From a checkpoint of a small transformer trained on Wikipedia: LayerNorm before each block, 6632 steps.
MLP neurons of a small language model. Each row is named by its layer, matrix (up: input weights) and neuron, and shows model dimensions 0-95. Each number is 200 + 20 x the weight over its row's rms, rounded and kept within 0 to 999.
Before each neuron's rows, "fires on" lists the tokens most often at its 100 highest values on Wikipedia text that the model never trained on.

fires on: "ion", "ation", ")", "ions", "s"
L2.up388,186,185,173,171,193,208,197,218,224,195,234,237,182,197,201,204,178,216,199,201,200,194,208,197,160,223,223,216,191,161,214,207,178,217,206,214,200,171,190,206,182,195,170,215,176,212,198,214,208,207,191,206,178,233,191,239,156,216,210,196,171,148,163,211,188,205,240,236,223,217,211,207,226,237,205,211,182,205,211,207,219,220,228,232,149,207,213,204,207,197,208,193,189,218,195,208

fires on: ")", "uc", "oc", "ision", "S"
L2.up553,186,204,188,173,207,225,234,238,179,211,247,152,173,179,215,218,210,156,240,179,225,215,189,192,202,175,163,208,132,189,234,195,206,223,172,209,201,213,196,183,185,191,191,185,215,173,181,209,241,195,212,201,191,186,186,188,184,208,189,222,214,202,183,174,187,159,231,182,167,209,202,174,209,207,163,235,175,191,225,183,214,187,199,203,201,191,206,231,202,223,196,245,207,220,184,169

fires on: "art", " comm", " pr", " out", " ind", " up"
L2.up229,224,192,209,208,170,206,199,205,239,217,226,195,192,170,244,201,203,175,193,190,247,220,189,200,198,171,226,209,234,232,204,188,189,176,210,192,177,181,173,166,190,180,182,221,221,195,208,198,186,233,196,205,258,236,215,241,215,174,169,169,192,180,188,250,187,228,216,189,232,194,199,198,228,197,193,191,242,196,225,174,230,210,244,202,200,209,184,178,208,199,203,178,187,205,239,173

fires on: " n", " app", " ind"
L2.up649,222,221,158,224,186,199,198,223,178,225,225,238,170,217,209,192,203,219,210,197,231,209,172,231,182,180,218,186,205,238,218,214,189,182,197,191,173,213,185,198,169,199,210,216,195,165,210,184,186,225,221,194,224,172,188,206,203,192,198,207,215,264,199,185,204,198,174,192,204,187,228,216,176,198,179,201,211,184,159,171,238,201,201,170,218,230,202,168,189,192,183,206,175,196,213,177

fires on: "ation", "ince", "}", " that", " which"
L2.up267,187,193,188,199,183,188,261,223,190,210,243,164,199,199,238,182,208,192,220,196,200,208,204,158,187,159,167,205,204,202,187,229,207,193,199,220,180,196,222,193,173,242,232,207,194,159,178,185,211,164,184,205,203,178,211,208,193,231,206,192,178,185,199,211,179,149,193,220,212,184,183,198,221,199,218,204,213,189,196,191,213,159,217,199,221,177,182,219,211,184,195,222,230,198,197,190

fires on: "eat", "ent", "ru", "anc", "ade"
L2.up71,195,224,241,219,196,203,149,235,170,175,223,196,164,209,209,216,225,182,217,207,188,223,175,225,211,198,170,193,164,206,185,211,213,204,192,165,187,222,194,186,207,218,171,202,213,206,254,166,222,197,180,212,178,171,215,215,196,192,182,216,224,200,200,210,216,165,173,206,221,215,188,214,219,160,221,197,212,196,203,187,205,215,171,183,194,216,213,180,187,164,159,200,166,196,216,198

fires on: " med", "hed", "ast", " rec", "B", "orn"
L2.up175,184,176,211,226,148,208,182,206,208,186,164,197,180,155,203,178,224,181,193,184,208,233,183,195,205,189,239,225,212,209,206,198,212,198,184,200,194,183,165,179,219,224,186,186,219,192,205,179,227,204,181,220,201,183,197,181,202,221,210,219,200,203,209,205,208,153,213,186,234,219,227,173,211,220,210,200,221,215,210,181,202,262,175,240,210,210,211,241,213,200,203,208,217,189,155,228

fires on: ")", "ed", " f", "\n", " play"
L2.up39,196,235,216,219,238,215,195,183,181,219,220,211,212,188,229,175,245,163,200,226,197,188,194,193,220,226,204,180,204,170,220,199,224,192,159,206,189,168,194,167,164,215,199,197,223,179,188,184,199,210,182,185,225,226,172,215,199,173,206,203,222,238,211,212,221,229,169,212,173,198,188,183,186,199,207,219,198,212,233,205,204,221,175,195,198,226,196,228,173,166,208,206,176,179,178,204

fires on: " al", "ater", "orld", "ilm", " des"
L2.up235,209,199,167,228,189,217,208,208,204,226,229,201,171,186,227,181,216,206,224,174,205,171,203,207,205,186,209,207,204,183,229,205,144,233,221,165,195,167,229,163,184,191,182,186,242,196,217,226,200,204,206,204,210,210,204,189,207,149,206,203,199,207,208,168,211,210,224,132,180,222,178,172,196,200,164,245,208,220,218,197,202,202,240,199,211,211,187,193,220,185,216,226,198,217,167,178

fires on: " film", " v", " re", "ar", "usic", "r"
L2.up330,202,217,221,185,189,192,218,190,157,198,205,205,174,192,191,221,178,222,224,169,246,204,220,214,220,208,191,185,191,192,224,196,207,249,189,189,188,219,202,178,175,177,178,193,188,174,186,183,197,161,187,177,209,162,202,211,176,189,205,189,245,225,198,187,225,209,156,191,203,212,185,204,179,220,143,218,193,216,210,195,211,213,187,176,197,208,204,210,171,179,204,223,231,218,236,179

fires on: "ak", "age", "ag", "h", " T"
L2.up136,217,188,229,192,206,251,222,234,206,184,187,223,178,187,197,199,180,159,208,269,200,195,232,224,204,212,215,213,179,189,224,190,187,209,171,179,219,203,167,219,151,217,198,187,224,200,229,187,188,177,210,210,229,188,226,211,196,192,201,215,229,189,217,206,206,175,196,206,204,181,229,210,204,211,219,221,239,211,196,177,208,243,186,179,179,189,218,219,182,194,153,174,217,205,238,209

fires on: " team", "usic", " film", "ich", "ll"
L2.up623,212,177,213,205,205,183,185,222,185,186,177,191,176,228,223,190,169,210,218,201,183,185,204,219,213,216,193,213,190,196,239,209,185,244,187,220,213,194,190,204,228,233,186,205,205,187,195,209,171,181,167,153,209,201,227,203,174,205,229,222,221,198,180,193,185,211,210,180,209,212,222,159,200,218,185,199,232,223,210,203,171,247,223,219,181,176,187,239,183,170,183,260,219,193,205,218

fires on: "orn", "\n\n", " is", "ec", "ren"
L2.up15,194,181,191,260,194,191,200,200,199,207,217,174,179,167,204,199,210,218,253,202,197,191,196,184,209,200,195,225,183,211,197,170,196,221,189,207,185,192,190,210,186,218,212,225,182,157,235,195,201,143,215,187,184,206,252,187,224,228,214,227,198,201,206,187,222,152,205,192,163,206,222,187,187,215,163,216,219,196,228,203,190,212,211,224,179,165,207,195,183,205,183,195,189,185,181,226

fires on: "fer", "ough", "u", "=", "ian", "ite"
L2.up294,186,200,210,192,194,227,206,213,211,205,123,198,203,224,174,230,188,183,232,166,222,204,243,215,243,178,173,186,212,166,215,209,236,203,206,176,234,200,187,203,213,197,199,201,189,189,192,234,206,180,201,221,178,213,189,165,206,195,163,191,229,187,213,196,172,159,191,198,227,201,181,194,187,206,220,228,201,199,196,224,174,202,216,177,199,173,221,176,231,227,199,167,211,182,180,198

fires on: "er", " team", ")", " l", "L"
L2.up346,200,203,160,169,211,212,179,195,171,195,197,202,202,205,190,139,178,179,184,249,199,194,173,192,225,194,181,213,187,224,218,177,208,203,193,224,204,195,168,212,171,185,209,204,225,193,170,227,185,178,200,173,203,180,224,222,195,198,193,203,213,199,191,185,189,246,214,198,238,177,210,173,238,201,206,199,251,222,185,227,169,218,202,212,199,201,223,223,197,204,185,175,180,237,197,179

fires on: " M", " K", " N"
L2.up255,154,224,183,172,187,182,244,200,235,203,206,194,202,186,209,204,222,214,201,231,215,202,195,227,167,187,185,210,170,204,219,232,198,198,190,239,228,178,221,165,178,210,216,191,232,184,195,191,191,197,199,227,179,228,175,218,208,180,202,218,203,209,185,227,231,198,197,215,220,216,183,204,232,194,199,219,216,183,200,215,240,207,184,200,203,231,201,210,196,209,198,219,217,221,188,198

fires on: " includ", "ang", " its", " col", "irect"
L2.up633,227,229,205,193,200,180,253,231,185,192,227,232,214,169,191,217,200,178,185,181,211,200,238,204,195,205,229,233,204,183,211,203,224,220,195,177,247,203,184,200,218,219,184,214,220,188,221,197,205,227,228,202,180,185,166,164,177,208,198,199,208,173,178,201,198,204,207,199,190,176,231,132,200,195,177,229,215,231,196,186,209,201,217,236,186,200,220,213,184,207,184,198,204,225,228,198

fires on: " —", "one", " who", "ight", "S", "areer"
L2.up534,222,208,178,203,167,194,172,257,211,182,213,237,203,201,202,198,197,195,169,181,178,211,187,237,184,155,179,171,194,187,196,230,203,204,183,207,209,176,197,197,197,180,180,193,206,201,193,201,228,197,225,212,213,201,186,181,187,168,221,150,241,182,156,174,209,266,205,188,243,182,186,207,209,175,219,186,222,195,187,201,243,196,225,228,201,214,197,211,188,166,192,209,213,225,179,184

fires on: "ob", "ood", "_", "\\"
L2.up65,178,230,217,202,184,214,189,216,227,242,219,189,227,175,187,188,208,198,201,181,206,213,233,217,150,188,214,212,188,193,207,204,203,214,219,220,181,203,203,192,169,187,179,208,192,220,178,212,199,231,223,185,199,218,224,238,212,196,254,201,190,181,182,224,200,211,178,211,202,189,198,172,197,183,219,207,238,155,214,221,204,186,218,186,203,199,229,170,219,198,185,200,183,240,220,181

fires on: " l", " years", " L", " s", "'s", " time"
L2.up361,182,185,173,177,210,190,201,233,198,192,199,194,169,172,183,160,186,178,211,232,225,218,215,147,202,225,190,204,229,198,215,225,217,229,202,190,199,157,219,190,184,201,211,172,187,211,198,202,211,168,194,225,210,182,218,191,175,188,204,207,212,231,192,205,227,209,239,208,212,171,206,196,203,226,163,198,197,211,228,198,155,222,229,220,178,165,220,233,180,195,173,229,223,213,205,176

fires on: " ex", "ial", "ep", " Sp", " Cl", "-"
L2.up652,222,224,178,225,186,212,180,180,234,199,212,217,158,180,182,205,198,216,203,179,207,194,224,213,211,202,183,188,216,238,192,216,167,168,195,203,233,210,238,197,159,203,217,203,184,180,233,194,219,180,204,205,176,201,236,165,219,221,240,212,202,199,209,173,185,188,224,235,217,202,197,201,218,195,207,172,195,189,203,168,216,186,167,168,235,185,196,210,168,180,183,155,202,184,173,207

fires on: " American", " /", ":", "ublic", "ish", " National"
L2.up465,174,187,198,190,190,231,186,233,202,168,203,204,190,214,235,200,221,171,250,214,187,198,184,191,199,192,186,194,221,200,194,212,152,155,194,197,196,232,196,194,188,199,172,219,193,182,154,175,209,198,185,195,212,194,241,190,187,169,212,182,201,215,203,203,221,198,212,207,226,219,166,210,189,194,223,198,191,170,154,236,251,193,196,198,198,219,188,169,200,198,206,184,210,212,176,181

fires on: ")", "res", " L"
L2.up238,174,197,179,182,172,194,223,209,248,197,231,215,216,188,210,220,202,191,208,225,191,205,185,164,237,202,192,217,219,189,178,198,225,178,180,231,242,177,189,212,194,198,197,246,216,213,171,185,204,180,218,202,224,191,174,215,222,186,211,178,180,210,184,217,186,188,210,206,189,229,213,148,210,215,222,180,207,207,186,198,205,188,192,223,232,203,204,187,220,176,199,186,214,242,167,195

fires on: " comp", "ian", "ational", "ific", " New", "merican"
L2.up754,197,224,183,196,227,207,195,146,222,166,226,155,218,202,228,181,184,213,199,202,207,202,225,179,198,198,198,203,201,217,221,185,189,197,200,193,185,159,183,203,192,218,225,216,226,193,178,202,187,182,191,169,201,209,243,198,195,217,199,183,193,211,196,218,204,200,182,261,199,195,199,182,192,169,196,187,210,194,218,241,261,215,224,226,207,169,173,210,195,187,211,193,171,201,174,229

fires on: " gr", "'s", " Gr", "duc", " play", "form"
L2.up325,196,219,199,186,188,203,180,189,190,227,194,179,191,190,192,211,171,183,207,181,220,201,205,215,187,216,200,196,181,211,214,214,212,194,186,219,187,218,215,161,182,225,174,187,176,145,198,189,213,183,212,188,227,220,224,176,190,216,196,193,226,244,205,204,192,220,214,197,219,199,170,217,182,220,177,179,205,217,236,235,202,230,192,202,158,206,189,216,211,230,179,221,210,175,210,196

fires on: "igh", "==", "ric", "uc", "ip", "v"
L2.up289,167,174,201,205,179,224,187,215,152,168,169,206,176,217,174,230,191,203,219,200,182,204,203,199,225,209,199,219,176,200,206,211,204,211,206,175,214,210,222,200,159,207,196,199,221,199,198,219,209,213,212,202,191,187,209,193,227,225,178,191,201,224,194,177,195,214,222,198,216,190,253,202,138,243,161,210,191,212,194,194,214,190,178,180,208,200,183,221,188,170,234,190,190,225,201,162

fires on: ":", "E", "-", "ade", " Cl"
L2.up644,209,205,179,195,176,210,218,191,185,211,183,178,197,176,206,216,195,160,209,214,212,170,196,224,200,203,246,206,203,175,201,211,210,188,190,222,247,210,197,218,201,190,192,221,191,173,215,174,175,167,209,221,201,186,169,215,194,189,197,225,230,211,235,199,223,231,183,220,234,173,208,199,183,201,205,215,200,208,189,206,217,223,198,161,222,163,200,198,202,204,203,161,173,190,184,185

fires on: "ation", "ated", "ct"
L2.up212,227,192,191,208,212,162,214,189,198,196,233,195,189,194,194,180,207,187,218,212,197,198,239,192,140,182,200,205,181,199,232,208,217,207,203,190,219,180,193,203,196,209,238,182,208,195,209,210,198,203,231,202,219,220,230,222,198,179,197,244,203,158,209,209,219,188,168,221,209,216,203,208,198,181,173,213,210,205,174,195,211,197,213,196,196,199,176,197,213,231,194,190,193,219,195,193